Part of a small language model's weights: 10 layers, RMSNorm before each block.
MLP neurons of a small language model. Each row is named by its layer, matrix (up: input weights) and neuron, and shows model dimensions 96-191. Each number is 200 + 20 x the weight over its row's rms, rounded and kept within 0 to 999.
Before each neuron's rows, "fires on" lists the tokens most often at its 100 highest values on Wikipedia text that the model never trained on.

fires on: " l", "arly", "ot", " career", " st", " =="
L2.up586,201,181,184,176,182,198,244,211,239,198,187,171,214,194,187,213,206,201,182,223,217,225,203,182,208,195,208,198,200,165,245,237,186,166,185,184,163,217,195,196,240,203,209,180,201,183,200,182,201,232,160,190,224,202,232,203,194,206,198,194,200,202,180,183,177,218,173,172,271,187,229,202,190,192,203,221,225,218,188,234,201,211,179,184,198,212,180,201,231,196,193,210,207,196,246,162

fires on: "v", "ed", "al", "t", "s", "g"
L6.up183,233,180,201,183,198,197,204,194,172,203,172,215,224,170,206,225,189,205,169,183,169,204,225,194,189,245,211,221,221,195,193,209,224,193,169,193,198,191,202,231,171,217,165,215,155,187,212,210,191,191,219,189,175,191,226,206,224,177,214,173,202,157,215,182,219,199,228,203,200,236,192,201,234,228,198,176,221,198,196,213,189,197,147,199,204,171,202,192,169,210,191,190,215,212,193,165

fires on: " for", " |", "0"
L2.up304,190,201,179,220,223,205,208,208,172,209,198,193,195,173,204,209,181,202,202,188,213,188,215,138,206,185,174,191,188,172,218,245,182,184,223,145,222,175,188,200,187,190,198,205,153,171,199,197,211,196,194,229,196,192,191,218,220,222,214,197,207,184,188,177,199,214,210,175,232,198,196,188,212,218,179,214,185,177,216,191,209,174,155,224,191,213,212,222,193,189,175,195,213,180,211,184

fires on: "s", " an", " Rec", "ac"
L2.up554,191,204,206,187,189,213,169,216,175,195,190,202,186,171,215,212,210,198,210,184,198,213,221,191,198,241,154,191,171,195,202,198,209,186,201,192,215,199,210,224,199,183,206,215,184,209,210,192,170,212,147,203,219,176,206,170,237,188,192,220,183,198,181,193,166,210,194,184,219,240,191,212,224,239,218,199,213,218,212,214,195,176,176,200,163,232,207,183,181,187,185,228,153,164,204,187

fires on: "ers", " |", "ast", "ies", "|", " also"
L2.up550,196,169,196,206,181,178,220,196,238,204,204,178,231,200,194,206,181,222,218,204,193,201,213,161,206,206,221,201,205,151,228,241,181,186,197,174,171,187,175,194,193,188,205,213,197,198,199,176,187,215,177,213,191,204,211,172,219,222,226,168,182,177,207,180,220,231,212,204,210,203,227,173,197,211,196,216,216,203,178,163,206,204,185,240,222,253,211,201,192,208,165,237,212,181,239,168

fires on: "c", "ut", "av", "ag", " or"
L4.up380,181,183,194,186,237,170,202,195,194,201,224,187,205,189,176,209,201,201,179,185,186,217,217,184,207,192,183,217,210,187,190,222,200,186,159,166,148,192,219,220,207,199,200,223,199,237,189,200,212,172,196,181,173,222,202,227,207,193,225,180,181,154,182,250,207,199,198,223,192,199,233,192,192,253,223,196,214,197,159,205,176,182,180,203,174,205,205,173,172,244,181,223,187,161,203,190

fires on: "\n", " =", "000", " it", " career", " in"
L2.up507,192,215,189,224,180,202,201,172,199,197,200,204,252,195,165,221,210,177,191,193,181,203,204,193,178,200,198,208,211,175,222,234,192,182,175,212,179,187,178,177,182,202,186,228,200,216,183,205,148,185,201,199,207,193,185,185,180,196,198,175,221,163,213,195,216,218,174,179,235,207,211,201,175,209,215,224,206,178,184,205,195,200,151,193,204,228,182,209,212,259,211,192,204,228,213,188

fires on: "in", "ical", " Rec", "ac", "ic", "ro"
L4.up161,220,217,167,190,220,202,196,199,191,218,195,184,210,237,216,227,198,189,224,202,229,190,219,215,214,198,194,182,221,214,218,194,203,198,204,197,207,199,197,235,188,218,220,229,179,233,191,209,200,242,147,204,214,184,207,149,215,234,206,212,196,220,210,238,178,206,235,207,222,190,159,217,222,214,228,207,204,236,181,170,231,172,158,196,153,190,185,182,208,203,171,208,196,173,212,175

fires on: "v", "n", "qu", "ed", "r"
L6.up287,184,208,198,152,217,190,214,231,162,209,208,205,226,195,169,232,194,206,204,190,189,228,198,185,190,223,217,189,232,188,187,214,224,196,204,196,183,212,188,197,166,220,190,207,192,207,202,212,196,218,171,184,186,188,227,176,216,214,207,161,196,206,188,186,215,236,206,219,222,221,228,162,206,256,215,225,237,198,181,215,205,196,208,203,190,194,215,194,172,173,212,208,175,189,204,173

fires on: "ife", " l", "arly", "ack", " des"
L4.up640,161,194,188,205,167,193,204,191,229,171,184,172,207,226,206,205,201,174,190,189,205,202,217,188,155,183,229,231,193,192,222,202,154,194,176,221,174,196,170,202,220,209,199,205,193,166,191,165,211,204,149,213,181,221,184,173,206,188,228,188,194,178,225,173,198,240,208,178,222,212,202,222,187,202,176,243,225,192,180,214,196,209,206,196,178,230,173,181,230,194,154,223,192,215,202,155

fires on: "'", "on", "o", " |"
L6.up493,142,211,214,174,170,234,241,206,186,201,217,221,219,188,175,226,195,193,189,176,163,176,209,193,179,216,201,202,250,137,202,207,182,187,162,160,199,214,200,205,217,187,197,203,171,202,227,182,221,186,174,204,182,232,181,199,218,192,187,218,200,178,197,196,227,198,161,180,200,203,204,233,234,202,216,224,215,161,187,175,210,174,186,220,169,194,210,204,188,215,209,241,207,219,202,209

fires on: " f", " cont", " res", "e", " pro", " y"
L6.up706,212,206,178,191,242,221,190,185,191,195,214,187,204,207,217,214,207,154,195,221,173,210,216,168,164,204,199,202,169,196,185,168,217,193,175,183,178,217,214,201,190,197,214,212,202,217,169,205,232,209,168,174,186,188,213,206,179,185,226,190,184,208,188,233,220,205,227,222,206,197,190,222,159,190,164,211,168,263,212,199,173,213,163,196,172,194,184,197,224,216,167,178,180,218,236,184

fires on: "r", " pro", " g", "ut", " an", " the"
L6.up767,208,171,210,204,196,189,226,202,207,170,197,204,180,203,173,207,192,166,209,205,188,199,229,176,171,212,225,209,190,153,223,193,190,196,222,174,197,208,199,206,252,205,187,243,205,184,182,182,218,171,216,186,190,226,173,202,225,177,197,223,162,183,216,183,199,200,233,188,210,230,187,185,196,248,192,212,256,205,214,231,206,204,186,218,167,226,197,212,194,201,210,201,203,193,198,221

fires on: "-", " se", " at", " At", " def", " in"
L2.up354,177,209,173,184,182,196,257,212,194,197,196,223,199,181,189,181,207,215,180,193,191,176,214,189,157,202,162,210,197,161,193,204,162,175,171,181,185,202,215,195,195,225,215,211,203,198,224,199,175,193,168,184,203,209,182,205,162,176,183,153,214,166,183,225,206,208,176,215,199,216,191,187,226,219,216,221,225,189,183,229,200,201,193,230,232,195,190,209,216,214,214,234,181,173,242,201

fires on: "–", "ri", "st", "rew", "ound", "pe"
L4.up35,200,206,217,210,188,233,189,212,207,209,184,214,233,182,243,182,186,181,219,193,185,198,200,203,207,245,225,190,219,205,197,210,218,177,220,213,189,212,203,200,220,175,197,186,207,179,187,177,189,208,188,199,223,218,180,231,247,187,195,209,164,196,183,210,167,227,211,183,231,175,215,202,220,214,173,176,203,222,212,187,217,221,214,196,199,199,198,200,192,196,185,228,217,188,193,194

fires on: " h", "p", "c", "ut", "th"
L6.up373,203,221,183,185,244,203,208,169,216,181,195,215,175,223,178,197,223,167,192,195,158,230,199,176,186,182,192,239,220,191,210,202,196,200,178,175,205,206,210,215,203,218,207,231,206,214,188,203,202,200,158,216,184,206,188,238,211,171,243,214,197,169,203,222,228,213,220,216,216,206,177,196,223,254,214,183,220,198,211,170,207,207,192,179,200,184,181,215,199,193,152,197,211,201,192,177

fires on: " and", "\n", "arly", "areer", " l", "ograp"
L2.up488,196,226,210,182,172,227,241,184,219,190,207,176,192,198,164,204,205,175,171,221,229,201,203,193,176,189,215,201,193,176,229,202,215,182,172,184,168,202,216,196,250,190,201,211,176,203,190,189,227,221,162,181,187,219,223,163,206,221,221,197,177,198,196,208,171,219,208,200,225,206,212,222,207,199,214,204,231,223,180,212,204,225,192,181,195,203,192,192,223,206,194,203,231,214,253,172

fires on: " In", "ers", " who", "ents", "s", " which"
L4.up589,235,205,214,212,208,194,180,196,207,243,215,171,213,230,191,204,191,181,214,190,235,203,209,197,192,226,198,197,170,191,215,210,191,208,215,193,153,207,227,224,191,189,212,224,198,213,185,185,210,186,180,189,147,206,204,199,222,204,240,167,210,210,197,167,196,196,200,184,211,196,241,178,219,217,198,207,236,219,185,151,200,183,164,189,162,237,205,201,174,237,192,222,212,161,223,175

fires on: "ed", "ated", "ired", ","
L6.up164,195,195,199,213,225,221,175,213,205,207,218,214,239,210,239,235,217,238,173,188,190,166,202,195,185,192,195,189,194,164,173,206,191,196,208,200,183,201,172,198,182,166,220,185,211,196,205,164,184,229,190,173,206,221,233,175,206,176,203,184,176,203,198,180,210,233,181,192,207,189,211,151,191,207,190,208,190,172,197,207,213,208,202,205,204,215,176,178,194,211,158,221,208,182,187,178

fires on: "al", "w", " the", "ed", "e", "im"
L4.up478,202,161,186,188,197,192,223,197,192,181,210,228,210,227,210,197,204,187,177,183,158,182,212,201,161,188,229,226,174,177,217,212,218,201,184,220,193,202,167,238,236,188,196,209,189,179,236,187,205,192,201,170,199,206,214,184,200,187,208,210,154,196,199,237,183,223,199,122,211,198,183,209,203,178,179,189,219,203,233,234,230,209,213,185,179,219,198,186,202,217,189,208,199,179,200,217

fires on: "th", "ri", "ac", "ut", " an", "\n"
L4.up216,208,169,188,219,232,207,231,202,189,187,195,230,194,205,198,204,219,152,183,165,178,220,213,180,188,212,229,233,206,209,223,203,203,196,166,196,195,157,207,200,243,188,189,202,200,188,228,176,201,197,224,206,218,199,205,210,211,181,234,235,198,180,217,203,204,166,215,185,219,206,222,168,186,171,233,206,239,223,232,201,200,203,160,225,158,225,174,175,193,206,191,210,196,178,205,186

fires on: " has", "===", "In", " ===", "====", "--"
L2.up10,163,210,196,197,190,203,217,174,196,228,226,189,193,186,182,218,212,189,170,205,198,204,238,175,189,214,193,229,202,174,228,212,209,191,189,152,194,214,184,196,185,202,207,209,173,222,198,187,201,190,161,167,210,222,178,155,201,193,234,185,214,218,192,216,223,219,171,185,206,214,197,187,194,203,192,244,245,211,180,217,188,171,164,183,211,209,181,201,209,212,223,195,204,210,234,198

fires on: ",", "ced", "n", "id", "her", "ed"
L6.up24,199,160,174,184,227,201,234,199,200,196,223,210,196,244,262,181,200,200,186,155,191,195,190,202,176,184,207,244,245,175,214,210,244,202,170,184,220,224,207,197,202,192,205,213,189,200,202,201,203,207,191,230,205,210,225,190,240,162,187,184,179,206,169,201,210,200,158,213,226,189,188,176,180,186,202,177,219,164,183,207,183,196,206,202,183,222,171,185,214,212,168,218,212,192,192,170

fires on: " =", " ==", " career", "ied", " it", " was"
L2.up764,189,181,205,195,173,209,221,194,231,188,230,171,199,212,186,200,203,174,191,179,170,178,207,200,207,186,212,203,182,195,217,185,215,192,170,201,143,191,181,203,198,207,204,190,198,213,195,202,142,196,174,204,199,199,204,203,173,187,194,193,228,170,242,203,220,212,187,170,245,209,185,194,174,213,216,223,198,200,191,200,187,218,143,189,180,189,197,217,222,244,216,187,200,188,200,170

fires on: ".", "==="
L6.up323,187,198,197,169,188,217,225,157,187,175,217,181,215,227,219,197,174,191,194,224,153,218,186,169,185,224,182,187,182,174,169,222,208,165,214,162,177,179,188,188,205,204,189,206,174,184,200,175,189,192,183,193,210,227,197,172,189,199,230,182,207,214,229,172,204,202,199,176,190,219,213,213,174,209,203,191,228,196,176,181,229,197,155,172,227,209,174,199,225,231,169,218,193,197,215,227

fires on: "iv", "ost", "ins", "os", "uk", "ik"
L6.up114,198,219,200,222,181,162,199,190,228,216,201,208,182,172,173,200,210,166,191,191,196,193,199,197,196,205,174,201,233,200,200,202,184,166,199,201,157,204,201,196,182,176,178,180,194,172,178,200,229,180,194,207,187,204,175,210,246,161,228,189,182,211,192,193,209,188,176,197,194,190,236,212,223,188,203,179,181,216,151,182,183,206,216,216,175,199,176,193,171,216,207,232,223,205,220,210

fires on: "'", "on", " September", " October", " January"
L4.up167,147,186,167,203,186,197,214,212,173,185,171,240,203,206,201,199,204,185,185,146,163,169,200,192,197,243,217,216,181,156,188,217,209,202,192,186,182,228,190,179,226,187,198,223,204,201,205,196,199,188,185,168,189,217,194,218,221,158,200,187,235,200,191,182,199,205,194,203,216,167,228,241,171,206,211,239,200,197,195,173,234,169,204,227,178,172,202,186,183,229,201,209,210,207,205,214

fires on: "r", " e", "el", " ", " l", " Cal"
L6.up550,207,192,212,191,223,204,247,192,197,148,188,170,218,199,188,235,192,177,188,191,160,181,253,183,199,194,206,236,213,215,171,211,191,165,189,210,221,186,199,181,253,209,188,188,209,212,182,206,196,194,215,167,216,184,233,167,230,186,222,223,214,221,181,206,182,213,199,170,206,219,194,182,194,187,204,223,195,218,214,194,204,229,164,164,167,200,194,190,204,188,200,217,192,188,229,219